Weights of a small transformer language model: learned positions.
MLP neurons of a small language model. Each row is named by its layer, matrix (up: input weights; down: output weights) and neuron, and shows model dimensions 32-127. Each number is 128 + 24 x the weight over its row's rms, rounded and kept within 0 to 255. Numbers have three digits each.
After each neuron's rows, "fires after" lists the tokens most often just before its 100 highest values on Wikipedia text that the model never trained on. A number after a token or word is its count.

L2.up476:103112126176110115128097117147147162152214094133167114154097128112152112133132141147129138097142110113113122140144123108089158142108099113131116073115131131142155113131173097164115095121125174141147108107088123126121108073100133075128111108070139111129122090112118134140151155105160147156
L2.down476:158173118106133150158107144138112136125167135148097180146139102145124101099119075096128132133144184111120096115131143097134099081129155132095123138148118160110121131079142134112153143133119114113125109120107129154093150071113134176085103152153117139161122092092133135106103136104125121119
fires after: "f" 33, " m" 20, "as" 6, "g" 5, " f" 5

L8.up855:123154121100101138096099128147092159107114114116163108139124101140175141149097134181137124128157120118144155120109162174098135131171112167129146105127150107110140153147146133166121102147091125176101131105106079162122146148119086106145113104088158148138147159142099108129087106095129092133
L8.down855:103129171138073127140144100135084121094108130083109148072096137097136098112145120151149167094116152081103149180111148142115125103126131124120164122140129089079152181130112133107061125162155114140117144122121131105106110117135153157127098139110132165122108107086090102118155186091113166163
fires after: " l" 29, " f" 20, " L" 12, " v" 7, " re" 6, " con" 6

L4.up145:115115112107120142129128082131148124085133147093188151111124139117165089123150154086143146139158120088117134122115132150130123138106144157129110130158104125126097136127128114120118109107178142101100149139114135116172169126136100112122117083121115153159120123138150135161125171135135170116
L4.down145:124120127180094113184185107116119115154174110185127136136107117110108118122154148119126125175129086108122140110138113110131170115071120097088090119158143117133112121114179094124125166144111149108172151121126096108134090143103099110085157125139113170148106128143101102121146150152172139113
fires after: "e" 15, "c" 14, " a" 9, "an" 8, "em" 8

L3.up44:127141135100104083102129106147154149142106115116150122129109139101137106104093155127133114115134099108122146118140124099093111107181144129118147139136142135101145148159093075133094112112152136165130079116095147137196126098129127135158155164147155155139119114124146114111121123132109126151
L3.down44:151126166108129133153107094145090121116126179112130194123147129163151092170104128099123112101113138126163105155145180123144122083115107124099112122124124120135106143126136119174139146176097126128157116153102107142144178128135108124126089128054111110166169094089129124147145144121105107170
fires after: " G" 12, " g" 11, " N" 9, " n" 9, " h" 7, "r" 6

L6.up556:133156078157114105119109131124189096143111146111119123086079125134135138115106133167153111151113177116128132109167125090100085124142093155179125118105144099122111135130170122112142146128084137098155123154139160157116120167075168109081147096153102129082134116124085129131137156126104115153
L6.down556:146106181130080120141101127090074101112114091160144153152139159098100081144130082138126172132161126123074144104133156148095126136159143071142112172094145154135112154096101130090104104107101167136089103140133169153124141119153141100105130096123131120139135133136119112156179157112143133079
fires after: "o" 18, "un" 15, "in" 15, "w" 13, " W" 6, " R" 5

L8.up150:156098120140153122138166069167131146161128116082086116097147138181157132113131098098152134096134139105100141151125126143145124145127141124150128098128171159111130124151143113071159189146132156073155107154151116081119125162094134118088141094132148135119165116130119152138120120109114131134
L8.down150:170121136123093108119152120112090105119118131113135123123123107147099114144123165147112155126136108130138113161154170111176075168114109098095149108090117145116132172143121135117152089125130157132129136137170147130090161121087163090167162113122133105124123125158071121114132113102114059111
fires after: " W" 27, " C" 9, "w" 8, "or" 7, "n" 7

L4.up539:122139124098120139121162121107142139133134143149158134123134097091177150171163095144121139123124152114140157118142123165189169161149141110088208125135177071153131074100072147153113137131131112130166119148128153141124078111153122123103121128147095100110131131109125106117145136129093090154
L4.down539:132086112140119140164133156126185122131109139092143107146125126110115110138102119102186156117155160104171119115117117144085123170118154135090137149115110101142149139131192157131173103110131126100104142131151094107108127127132137144157089119088155148141121126124128140181107126123129146115
fires after: "h" 21, "0" 14, " as" 10, "v" 8, "," 7, "he" 6

L3.up3:153134127144104147118150154099070117135121160125138143131153127124096139132150089136139107084086145158120158127164145141142099161154106143127113099102189153116136089107145092135100152127096142115182133130099102171131130130161115159122133181127112114101132103098118137144151147117144130142
L3.down3:103131167169106102128129139151099141155117123095130162182137107119160121104159111115164118135124155176128130157094139122108067146177141167129127154124091092109135117126140148155137133114145114123129109128159172101096118163109201092142125121105143152121109149100121146142120082115178110132
fires after: "," 45, " wh" 38

L8.up126:088117139138117145111173152103122131143124131127156136108114135082161113136137160130129123125192126128100134082152155131121123087147163158145090112143144107151170106148110160123094122136105094078130113092142141105131120121135110100078173140141111115126113127123147130136100139113162164101
L8.down126:106121107135138140088131123139119120141138134114130150112151150123124107123109115114152148121149140162111093143150137065069134128110153143125146100127124075127095128138145113119167128102150166093140113113110132096140181121104187096125120150121105106117101092112133098125089115084129103112
fires after: " f" 24, "ol" 16, " on" 11, "9" 9, "1" 9, "v" 6

L8.up617:113112119130094101129132129115154170130110113103142109088144130134141146099150144137137116125133120127123095155128204142106118072137118134130133183144113103115153134134148113148149119091121126182156124141115069132080101098125157139155126135114090118169079156138092102120172116116127141139
L8.down617:088123116136159144139125115100109069121161160176080126154155155140133110169090074093155095111126137120100078127145133158122128208135121121120159152150161155083138152137158128150140153135150076104124117132117146118130120121130098105144157125142168142141159109111152106131107097130186059070
fires after: " " 19, "1" 17, "," 14, "y" 9, "ay" 6, "at" 5

L8.up626:115088140140116136100130138108095138091140111114123130141125167077081098131136130132111099135101123092090168109123121114127131144127134124163119161096111119131151150131117133109098133097132099077077102092089138127139073120156134144081130105157110090078164078130097139146113125135108146125
L8.down626:124188153126117147137122103105141147109169126143086119125129169115120082159093100134120141121122084167137155100153134138088116106129137140116116159096088126126144113095125152137111097153114152182147148120158168101133152138122199124099121126153126157114129113083106159126133146137085151129
fires after: " c" 21, "c" 17, "==" 11, " g" 7, "C" 5, "ld" 4

L4.up854:138186124163088120175147145144139134166110140122137128127140134151083165126156131114114100129140131146158150153115135151150107117120050114155152075124168145128072149124111115105110113144116139134193144133085145111151124115111159165134138152111148125103090138137129145119114124142173133109
L4.down854:137093140074138103140094182127130171116163106085105030129129121108091147110131114115151114113117112140153131094131094121151158098134112115131084124108106143119160146122130132156122081128133124161120076143152158106144120098120135162108147145155115099156130147123135130131136161126148090148
fires after: " B" 30, "or" 16, " E" 14, " pro" 10, " b" 10, "e" 5

L8.up873:145185134134091087127125162130122140148125127111146076135118124174127099122163121133097097114151092082136159178173149139129122112124118160122133143172110130121137155103138125126135118127104099136123106150190117174132148103122109138126144147131146170180151136161132092126110122124120143173
L8.down873:083118120077140107128085074114107113136131121164138167125158169112109082131069178109148114107144162150127136143119100156104185129168130144107130164109147098137140163109153165091135105095143108111103138142137138125092134145122169117097128150116132127161142130095138142115134132139125128119
fires after: " t" 24, "," 11, " of" 10, " T" 8, "at" 5, "w" 5

L2.up686:134123146147115123121113120135143132141166116128152099114132183132121139127126109170181156154140117118170118146164121112176122155146106099130152129132078176127103085133107117078110130121169145119136143140113122122172154107098136133125141149096177130133160138172159080099094068110151144151
L2.down686:153156135126122091133136105138105120116129128112109130075106111141126103133128110125122139102124174209169118108153124121133106130172124162094135116129111150159105088149154101123160152095125139134164117207097091135130154129140083117124133121118138120177142141126085135126171130124148170148
fires after: " " 36, "at" 9, " is" 9, "E" 5, "W" 5

L8.up279:151161119128113115044143155098107133131093094079126159114129128130125165193130132133113091128126178127138066101101110104083161114110134109123128134163133136090130098143142124164099112099107173137162124123140117088116123134129139139104158099151165128115149159154131118105131140167154110115
L8.down279:130049140138119145143152104154141102117163107136155108183147084079092125088132177154164143127145138133131123126164118140164120132124131137128118138076154076113144110137170155119130139140161092127139108131151090121108086105142127129126174115132149152149108096126106080152150155146149129131
fires after: " f" 28, " G" 11, " th" 11, " F" 7, " N" 4, " the" 4

L6.up45:165109136146131081132151120126157109142088124181163130157118103118116134141120151168111103131122119142114087136150133136122129084143089145186104110139171160085119146127148124122139155154171122130097061158076135151164128126124136143147141121115126109174132136140148091122130160148136151101
L6.down45:131123107133129105122132142119107108154114133097093124089146079116116162136142141113126098148154168146106117138129142185136116158124161099184127094130141126127141140071089133093156132109121101144132138126153126166133114114129111119127127132140127102067140108129141155131127145148111124135
fires after: "1" 24, "ed" 11, " Ch" 10, "H" 10, "h" 8, "ch" 5

L4.up339:119161131164153144085149104114153143116112123135108101134153103202163149093151122090140138090080090136141085119144125103176161170160094084145127139118082090172118112105121131169129097133106118142141145151144124113121114125156130111127084139140110143155127145092144101112117147164123133134
L4.down339:167143137100107109174100083138127065118145117129154105130099117159170107118135083147108149162131165133129092097123116135141122122107103096138111128158109124079126101102131132132108153082164130128110083124132152137132123137140142140137160144068149157112121140126137106115171156108108136129
fires after: " s" 15, "h" 15, " H" 14, "H" 13, " S" 13, "e" 12

L4.up294:150106111141121120092123105135160085140114140154093108138118076099119132139125132116072151143088104150103087117134110091112074139164156130146119123149117119090140144152113101149128157162152126109160128121145113145123091136150121105115129143104157153152135185087114121130128125096126097115
L4.down294:130178126190129113133095130131172136091133128097135097121123154130113144065108097143136137164118152084083102164143140148119146099077163108148111124131077106149118135093171114120109118135109142126136122111139149107159136076119177147127105115102106104108181102133118102142105130056149096121
fires after: " re" 17, "e" 15, "-" 14, " se" 12, " E" 7, " (" 6

L6.up179:140132139131103127111152150150141120120146123135169104135099125126128144109100122105139154147131118156088185134116172107113107115132133142088092092102136120157096163134137116090125174107110127148165122126092134155135156139119102097109151078121097124132136127149122125104114136114124107111
L6.down179:103115116124113131164124114159112101150106151121129189127129086158143134146131114114166112116080108071157093151118118103112105136140124142117146131095117164099158130169152141174117158128151126125132164170152129066127152101137153126148110126092121124098070140100100131152124136132163163125
fires after: " L" 15, "t" 14, "on" 10, "le" 9, "s" 8, "al" 7

L8.up124:178118112100133113105121105157141120102134124114118136112111090152115112127118118187148165125095088126110149149156122136106108126077110154155125125147126175115132085137160104146134144126169125107136093145142136183180105168178141138127169134153094095120060120121118104106109134110121148110
L8.down124:129122165074144125064110122142089124162142128154154133155181145137125090161190124096145146163127129126120098151122134096099110137157158111111133140129099093163149140125115116090152176144148123147092147154142153108132146108134159114143121142122091115144107153115129136107138147147133116148
fires after: " the" 28, " of" 11, "," 10, " The" 8, "The" 7

L6.up883:126166128104135117110142117113142130157134088144141146157142068148134114126179123157132152107149076167115148126144164149129127144099083145119156082135103136144146112117157166081081069131135081084127142159116125120125132128124179152104129112141123135102174104133174180121137164113105105119
L6.down883:143095141111115109124148161106132152093111186120175088158139158146130124122165148120168113156108139115154127123101140127140117184098143111072170113161137123101124124149129108158184085132105145136155130137102091132127126116114125157095147105115169046119118129087130112114108157114156109129
fires after: " on" 24, "ur" 13, "il" 11, "ver" 7, "ir" 4

L4.up750:143186121127098172148081076106165117153095110175165146137125087140170122106146120114147147139113139115153156110126104140114126096150139115118110131109123143145118140144122131135123134118115114146124172160119102192105112122181129093127090130168104134141093117184075097118105146129078128150
L4.down750:162136131181088091123174145101073075121104149106116116095109108120161086127116139112111089140115111116118132145120150093089152158122135148074159125106147131105089111089157135132155107161136119159130115123158121111122124107135135174152132138134128131113127135103083133142134138155167152153
fires after: " L" 18, " S" 11, "os" 10, " l" 9, "ter" 9, "he" 6

L8.up660:137134131142086127111188102139169133140110143152145114124129104154157132124093136123183096072165109132143116132094142101123112141095126083108111099104121108127112148136134144116131114130133119095193108127126120132121116140120134139083138116158118165161117106139070117113129116087090164121
L8.down660:088113115138139123134109113117120101153143201114117136133160139124125081159150097084118140151073091130120128092128109136136193115155102142105136122124097156124099139142135134108115132110121169098107093151185132154117112125109121124116121173164137070099090120133164115150128131120153123141
fires after: " m" 16, " P" 12, " f" 9, " S" 8, " L" 6, "s" 6

L3.up73:150147152167124102120140114151105119144144156094163161147143099111124092121142116166125150192093169118133147145132141109176121106128131126162122127144089167120132101138120158174143138156125131139138114140163111151137134090109086133114186122089135106168097109141136123103151167143098122108
L3.down73:137137156139129102119142123087089101102099124145084143085173116094151137126107129114107129116105121125111117079174078161116164189117120101132150112099115102140162145136115092112150096166095140134118100121141147147094150128140165093127152115182124105115129139098118153140150119120131161178
fires after: "\n\n" 23, "==" 16, "\n" 10, " in" 5, " \"" 5

L6.up39:087148124154127158141144177115124179114154113132173129121126125078146109131133147108096127167173126100110112108096091143119098182119101081137183133132096118112125096150106108134142151155134092106151129123143127136130100112115137111109130165155098170122123074098158139127133138130145094112
L6.down39:125131104147132143144140129146108091116119141120150164163107140130100168112160124096117115151112151140142172129128165144165174082154125121117101117120126129109132122096164118174146087104137131166134084129145178155162138152120132115150123154123127108140143115114132145131143078116102100115
fires after: "u" 20, "id" 19, "v" 16, "iv" 12, "ig" 8, "ov" 5

L3.up316:121128139151157118107138154149123133158122121150129101118136114125116077125109110148105112127161083095159150144115186111123128153144141096176133122160148132119111146118131165135118124149102132105158089151131189086133136124119101095156168107112119150132122184133098137119098111130127128151
L3.down316:147141073115112144157087142129118116122096133082143125127133095170117131069127151111119144179117131145151166122164109121125156156143119162156172162153098120082133157147143138132120133121145141144129122133084140131111105122119123098149134173136144183093131126118153097139123099159131101116
fires after: "ol" 21, "he" 16, "ec" 16, " h" 7, "o" 6, " he" 5

L4.up628:147108144140113126134122113130143125110083097123139168140132125139131177118107137117124151146152109092112108131134107185179093117111146128142148114144139148142134165118133143149164133170142111096126125155124145102148150132147146141135122092135120117161149091119162137083188136140097134104
L4.down628:152128154109133083124151111129109137116137125147164111178082124168118134158095129141124112155123075131114142124092157159133144085084101123146126103108128121158145132159112125130138140134157102128131094093125148140120112169108131129096111139123124116131104122145121083143130141101145155145
fires after: "ic" 12, " a" 12, "c" 10, "ct" 9, " c" 7, " ch" 6

L2.up524:111134146164109124079155106151128166093138092145177120126126140149131111129097122146083137137109096129167148161106173108127114159155135130116166106148157132143165124120147096143096134074128151139151120149069144121140174150090112105128089207112153103102109150089115152122150138105118147137
L2.down524:115150149125121141085108115160069144111140075093120114114105105133116139132130123088120179107114161139162104090135094118111150097164115134102120110123099155147123095142110115153133135135148110136170110168120133139106146171126144133124137177078145084086160125135095104140139128087149143153
fires after: " was" 19, "f" 19, " f" 8, " the" 5, " is" 4

L2.up352:124110185160125118134097131113103143140114127112129131127152142116115084102167127150102137127137154140153128150119153108167121141133087147119170142122136143123111119131175124112132154146087105130097147143117118096121122094140072153163119148139120156123156159135110176139144140116183160160
L2.down352:128131122140133129135117126153145085105107114107086111126093136145176121081139163118073130154146103156132093126114138135102114110144176187118159146132137123116108166161162158136155126139109192159127142140099140092123107103112117106100116133144120136144106180128133139099088134133110110135
fires after: " was" 19, " he" 13, "k" 7, " is" 7, "o" 6

L6.up793:106133170166125108132152162080105112094155094114118153111113113117151131100114155158168096135134158123131136121162155135104142129114107117131155154146120080122145132145135133134135110132121125145144133148111106138152130093146134186130122090142143127104117136110097099126185149140137099086
L6.down793:123121107131125132138190117144146096108116109113148126136081146117175160133140139173127118143123127114148098119137159111124181113164097113156138156059164077121151084122115102131173155118099139130143132138125136130109158122137117136129112145140119174140131156103104122134177132119149131107
fires after: " the" 27, " W" 11, "ur" 7, " in" 7, " N" 7, "," 6

L8.up673:139105148140080144156161185132121096109142119114138153073102123133131108140098150148093105084116144171151117163122083095159116070163135131140113121115109137120138127122102138120158126115075126116078140159121138112098131145101100126124134148098112170174125147182129141121153107151126146147
L8.down673:096140157106138107146137147134141132164159118128130164150143133154142119126101113137137170107179174163154146126160119098146101156080135146146176126176118093090140173125170104080144104117141118108130151123115150142127099138102096111149129112131114130130097133155096120097129139146103136118
fires after: "res" 16, "e" 13, "i" 7, "v" 7, "x" 6, "us" 5

L6.up847:162128140163144119145099173098171079107104076112158136143110087188162116136124140102154091139141090104127110137091143128141098125132108102109128116114116078156096137137069149126128145116125120073126121107122144150108120132135157115145118123133099110140085086138124145106119130126149140171
L6.down847:168179182147133099123115103110121137142135118196147132123130163095085092135114165117103127159111093155165105094134120128128146131134156120129115120140143174109122153077142123125120147134127162160114102115143128094093088118110105141147132175116171117127110136117116156171109173100112122116
fires after: "ec" 27, " s" 19, " S" 8, " f" 7, "al" 5, " H" 5

L8.up217:114125117150110092101106153142168138083082126129149112110123123124164149137101151148176153125142087123093134109119175107116143165105146157129177144115214105106148150131173144131113128117124123119128136097099101150150128123105132104069163070112164122128136117162125137118138125103137135122
L8.down217:176108142144169141133182108121132141141153136089083100138128120107146158145153132087077104169089093120142129115129100165162147133088133111176140144140147120148127116146128117098166112132112128111189123145140146146073115149123107151114056115142161107121140169130119115116107119137147096190
fires after: "ot" 33, " m" 14, "at" 8, "as" 6, "t" 5, "s" 5

L6.up567:148166148141106114088093154109080121089100112119107145144100161131138132111112117160168109135117101110157159133110128147099135136126143101143111161145131092111156109135141126169120138115156085101117116088086119137132133151141106113123077106100114146128128120141129116105112130142089116122
L6.down567:110157085142108134131134134100170113135144137102154079125131144095126103092100144127110110168149094124130122116155178138149141120126145133119109126122144110118113113167141140138141094164145114105132142143126097089085097108111177122132194129116168105152119100157128163120136131124134139100
fires after: "y" 18, "ro" 17, "o" 14, "ol" 10, "c" 8, " c" 6

L8.up37:075093121090123086153120145165115132119113112150145125135126131104142141155164096106102131103122104119136185100105128132120138129140104184111113101105100168102115112126168134106096108102120136105123109125153099178166143139124122107105143123127159121111115159123117133125155107142117158151
L8.down37:126149135140127111183185129149121146101092135153183119081081145126142151106119135102117085155115145118138133130136133095134163111131130119122137137159101076114149104126109136128114129124142156126096126137133129089109101133093106164128090154130132119171131152146132137156109086090163149094
fires after: "p" 23, "v" 11, " d" 9, "ver" 6, "st" 5

L8.up768:151158138160104136137116137104120093114122124169197135125100143117140146126129174143117132152100132129128113120125100114088089119165142139154148125183109121129148141113098121117092116148143130100177101153149129105157120124118154124127117126077086105141131147097105124182100149110144139159
L8.down768:157079129134133095118118136145134110123125111145112158107155150105155115152137103142127136118137174134160129071120134170149126094102153114121124086086123139151124111170097140148131134120099105132094160141124109124109125134167123193130122125132129120141195101156106140125114184096135126090
fires after: "ran" 23, "o" 15, "-" 10, "e" 10, "od" 5

L4.up336:153151146150144102091046132156135091150155122139175119091117145157170179146118140129131108127152116117134148135197143110111117136129160056105158100139098137108071116165101104151110145120132171101088158113167109139138116096098103102110134130150115130156165121128115111133139119109093178149
L4.down336:110141139171162123184124102144099164076135109141136090088136103120153104078147105127088137106119133135084156115128123109113132109153146122144129120168138155109130131130147123159177128077148113113099142122110116104126141115139145171123143127130149118164122108125176161093104088150162067116
fires after: " f" 40, " l" 15, " m" 12, "j" 10, " wh" 7

L8.up333:123139131120128123117092188125139122161116129131129124106109177140173121107158141141158116081073091094148139114118113131166120106139100129153120084118179153107125123159097122144111156130131104128129117165144114116152103138118125099143129122115095162164136133127157077123143130089124112106
L8.down333:071148123121130108138162096125115137145150132128125134115143159129087124162125107124124085148159147143098131125162139152152136168143114151123128131147138064115118125158150149152096150159120135082117119154106107096124086124148144079137172176104135072135142137122112088144181144102147076145
fires after: " a" 21, " de" 19, " and" 11, " d" 7, "ro" 5, "c" 5

L3.up236:100124167115131136166152127129123109116151137116138119119134093116154133124129172111110154171095137105138143133110114130112139131119152100165170117108171081149185131163170152160120130126121110100137122184131133179081112134147086111090132108121103143102150154114140144143129110163151103066
L3.down236:105113184138114129090135095162101133110105119144143138146113137133170127108147144070164145136153133112122164122133147151122134130141104158127141115123140146104129090146163089149120122117137135109078131138155128103100146103148117125184108158131135135186128161130127124138068067099106124125
fires after: "v" 16, "s" 14, "in" 12, "c" 8, "u" 6

L4.up346:130093143136133129118102138193113084074134129160125126110129149147148134111162161114090149152166146128147135137156124126120154130093173093144141141113094156129103159154138119092118145132161142145103142169150098150127113160138109141049120127158080121120155098159102083099125069101074167152
L4.down346:129161133138133116135145115064135129152130171138164109127135188077130154166112134138154124100112133135122116121109175146131151127148124135090133122139136085122103109118090140177136151085107096168118161127087130090162123109133137107195135121113182148124111146128127176131118151137148108105
fires after: ")" 34, "," 22, "S" 4

L3.up203:181106083143150113116150134121136120162093129155111123110118118141128122162139153164089110120132110118144121080129109148155157102129142135076157127120129130111116118131120105155068186167133137148161138146106147097131124163125112143134126130113154134146095123105139146159117146065121118156
L3.down203:130118110155125133129088147112122116150122118128153153170114142130120179094179126153113093120143138091112152131150129135147133163130126113120160079131159124091146132079167096133121112108135097149160172103100131095111159122128150126082139135113083115124148142128124139138125130109135127084
fires after: " th" 14, " se" 9, "ar" 9, "p" 6, " E" 6, "el" 6

L4.up150:142160141116120109144122163168109119121139103123151085069116165133129160120140159127120120121123118127148118138165166113106150143168131151108134131126110147128113157145156129113119113099116129116148096103128152146176117123142139108098112118134087143149150088107161136088117114123139095078
L4.down150:144095135128103118162137141155130111139181104125142163134163075109102190105098072153132108169124123143162111106143104133144149136092155119132086164108143135129139124117150113124145159145116114113123124148136118086137126147166083130114102185142111116142121116130159122091137130140192141083
fires after: "on" 11, "n" 11, "ation" 10, "el" 9, "le" 8, " in" 8

L8.up446:148118149110090135107133129117154131161157119107125148125132087134105141137084098082151159135148177141105155099175161129111093146116140091200070101133104164164085168139134139154129126115122119094156124123153108124106117110133110169130151125167159112129137101123171102127090133142134169102
L8.down446:170121110109119153114108109126115102130149162147110155117107140129172091153137137103107151141146127114112094124135086121140174123120119079094132130125115149167111072128137133124155148100164165116116137126138148109101151125147119162118137128127118100112170116133112146113153121156134097130
fires after: "p" 39, " S" 17, " s" 10, " R" 9, "S" 8, " St" 7

L6.up515:141127158108098151117121099134108100131158092133129174122107119136136154119139100129121158136140103138140154157103109161127151150140116138089138124117128128092159123138168079149125125092136074117148136107118115110147159175141079159149127091095118144137148150141149112144108136144135116117
L6.down515:138086127104075106138185174117092099128117102093089159105164125107114133095151129086127098123115135124121116107146091103132092098149141137135097147145202153115151154134099150146120118144118129095100114134142165108119170132097138108119127167126105163122118142136106147092160140114150159112
fires after: "r" 17, "ol" 16, "le" 11, "p" 10, "c" 6, "il" 6

L3.up704:140138158088087177151128167102114118123103118123132133147169103105117155092127125197112087173109126130112150115170130088084118135152083165157113126176064132119118113121104148159137102092138132186140149089130166152170115119128098129092149130114107103161113139162159077115135116157155088134
L3.down704:138123121076145156130123100117123138105137115174142169127147123116145134076104109151168131111107101116125146096138145131089110121131067154095113157114106103113120152143135117144156102148123158151137167149166157117105145165130143125114105139157104105133102118154130102085140117140120092132
fires after: "-" 16, " \"" 15, "==" 13, " pro" 8, " al" 8, " de" 8

L4.up480:109126091120127110126159122154126135107127117175112095128082094108128139172163164130112126153104089166141114112128105146136097117141130134161142113116094129134178153161148163131109168137110092129138144139081099140141110152154106152101089108168139118099112139139093126109155163140101152148
L4.down480:150103176153138092139123140113135109160139112151105143108091140098121142133132100076126134130139127117119147109079129096117138141160150143140070169152143146132130130146113119102128114140133114117126134110121150120099170143109125103080161131155122111118163108163134122124158138120148140075
fires after: " D" 51, " d" 12, "av" 10, " T" 9, "D" 5, "d" 4

L3.up720:133111184080138153146138147127132127156145152111143176132127132125154113133147138135141131153164149121131145108139108106120144101118138106174134087159121150114179156074129111150147120146137122131120117153094134116110127144135139122121122139096146141138099115133117101125116116091114145130
L3.down720:112112087123093130160150082120122150145130146153108154090122124113142125079135174104117122147134099114127187091150147132161130109096152143159103122133146140144122126132153131117119112137155107101126131148112161116108154173124120095116160117153121090193121116168112095108124158106126147132
fires after: " pl" 31, "pp" 10, " a" 10, "e" 4

L8.up389:097108112154166142114152124163127097080089138114125120150119125114109119122135091153175110112117080134132127092143147128103154188143112109151135095135165136104130129149138137123138152133143109120157141102154145118086090146165127126093095073103107116135149147131148105082159084167121140089
L8.down389:165140118073113119115122122161088121146085113120137128149084109153151098118141122129089172119117164118088123153141100085120111116098161112098113125120121148157160121147135126135130111150160112182129115120168109108093139114127106133156105172115132130129113153184129127129154136172144155113
fires after: " s" 41, " S" 14, " p" 13, "s" 6, " c" 5

L6.up424:066203116141107159103097137118157148136138115150107112149154095109147116127113126075041132138133106144132172104143140113121104160132111137123126098102112116149131151105144174108122148157117127088123115116114118101139085069140094145135155110118131138085121155112130130136161148101185092114
L6.down424:121125139105146143123152147170133122126102166097162124140133097129078166108119150123113135183113135119123148128106096105125149120141082145095093172135143125122128158139151102078107111084128137151152133148124176121128121105082139181140112178152107130126137129128121145137092158094108114103
fires after: "e" 29, " He" 13, " he" 11, " B" 9, " b" 6

L4.up281:176115133109099104111141116171118138140115143092164103114099125120116077153110153101114123110130116140123179119123168128134138138137153110085117097105126116139183138146090095173123118124162157111116117113103101158152126088152067134139158100137148102139087123139140143092150122131145174118
L4.down281:132115146161112167161153133150109075120105128136108143156143145135136128148126136094114105117133157082093167175115149092149145108170116142099117119118121194106113083111131161133133139127147126129101137122112138170141148111122147099133114142121109160109121113163133146122129091130156051134
fires after: " f" 21, " D" 18, " T" 11, " g" 10, " F" 9, " G" 6

L6.up892:109150131124108128091112121110136106125136110127155117137109102131166162166144086136138143124097132119101141116124132164125158114113126130140097171124136150130079177120195146096107134125140163177147128151105123125108163105120166141110166102186116157151143122173146140122135117065140110105
L6.down892:096114122147119117132070121128156151074141095087112101118170142086159138097114156156160083135124132115118140189132141149130117084156126137132137047140119110107139164129112141135150086119154117097165139105145138127153118108171097109139096148127103107114124130162144101144139113088120122147
fires after: "n" 29, " " 21, " in" 18, "ter" 11, " on" 6, " In" 5

L8.up7:109092121150111140132094151128101104083110129164142082086087140134107144143110134145129120119111132120137135113100155140127121105136161121122088140100131167171103159115081150174109152129134140112141159159107114122087135107120123124129187133148118148104107120086122116165125107188132114159
L8.down7:118116075161137169132103160160099128124149175152141147152107127087166096120103144146136105124097121110110130124130148131156138097150130106140139109092129148106109097157128148131163110158160137106084121126162122106116149108093106111152105117153144084167191124132107102129154149152133144101
fires after: " s" 21, "s" 10, "." 9, " St" 7, "es" 6, " G" 5

L3.up588:140159105118148138136102095068151105168117155115175088078153087122133096155142137145115118155115135147166131146117183103118110139109115121177092122130111137121115140117166123104103122131133167108138141159138161149074123134094183108106112102151115134140167118135154164167105093082100128114
L3.down588:120166133095127158077174152145099119139108148113145157062119133177170135141094128165100148147100136136116105147093124151110160113146117152139168113169100154081139159124122134092155119149141158114111129094166133095113137086128124071093099136140148093140103160146164144124109088128101173105
fires after: " in" 17, " the" 16, " on" 12, " of" 9, "re" 7, "t" 6

L3.up48:116171137118115167128131097131124106147095137112157110114160093102132084093133105115175154136105132134158153102158131146138146133179095121142165144149113154151060172109153141145158127125118093156167133156137131116094109137118110163097077122131142139124149121128103087145141113191117163112
L3.down48:127096099109151171131130135135122094156147154132105140103062190157124138106157127136125102103098106171147106180112094117092120128103084174094137127151158148191105109142133164102123106157131129105147088105103094143115110129142157147106108163168118153151137143166156110139146063189141116139
fires after: " s" 28, " com" 16, "p" 13, " p" 9, " re" 6, "op" 4

L4.up273:117139121157110141107149172164116128151152089096115120104131101114136160118097107125128180155087095156148113147160140118119108113136073111132119140102061154122166117098137096130139156156127108110134099107151121083157117148125125113105123160101117133124117156120140139118147125120108130149
L4.down273:166133126137140149149121154083098149165096150124123114143114155132082138155127087090131080110123111105101145140132118115157128172153135131130126135146119120147150089121111133081116097133133125128153089144115144089124144123066131158087115131102132124147169117101124146123160104130104156118
fires after: " d" 31, " c" 14, "o" 6, " D" 5, "ec" 5, " R" 5

L2.up142:138162169148123124068121118109117101132134100085137110107161098121131157151119113107156072094181164177160138147141123150128169131137103128160082140099163151085154101156064126133151121112146141121119173135121157170147113138122113130120121105091116116162131146107160129130167124130116135136
L2.down142:144125172155148129150146149134091135118124103124164097135120152152121111110129112158134143122107167152139128119076142114125101142145110136137101148093099139122153096134146137131150105139156130148160148118131103114106116182125107130129145125085111158092187138117148143095134050163134149148
fires after: " s" 14, " H" 14, " n" 12, " f" 11, " th" 10, " wh" 10

L3.up239:138101145110105125148153165084157128100118089123118099146156124123143140124139075151107136092115147153125116103161119145144107129136113122161121154159155163103121124135109139156103118092101137132121152099169121156135102095175117131059128159127111140183127145072159128132172140146107124147
L3.down239:106112167121147122166100132101091161139113125092128148141150129134122125113069097131157155153157109133140111113105135153100150126116108106116110189126122147152108136116097117156113137113147159132120146120142128192133126124111137115108127155162141135114095153142139125121110197165129148118
fires after: "\n\n" 23, "\n" 10, " and" 9, " (" 8, " \"" 7, "==" 4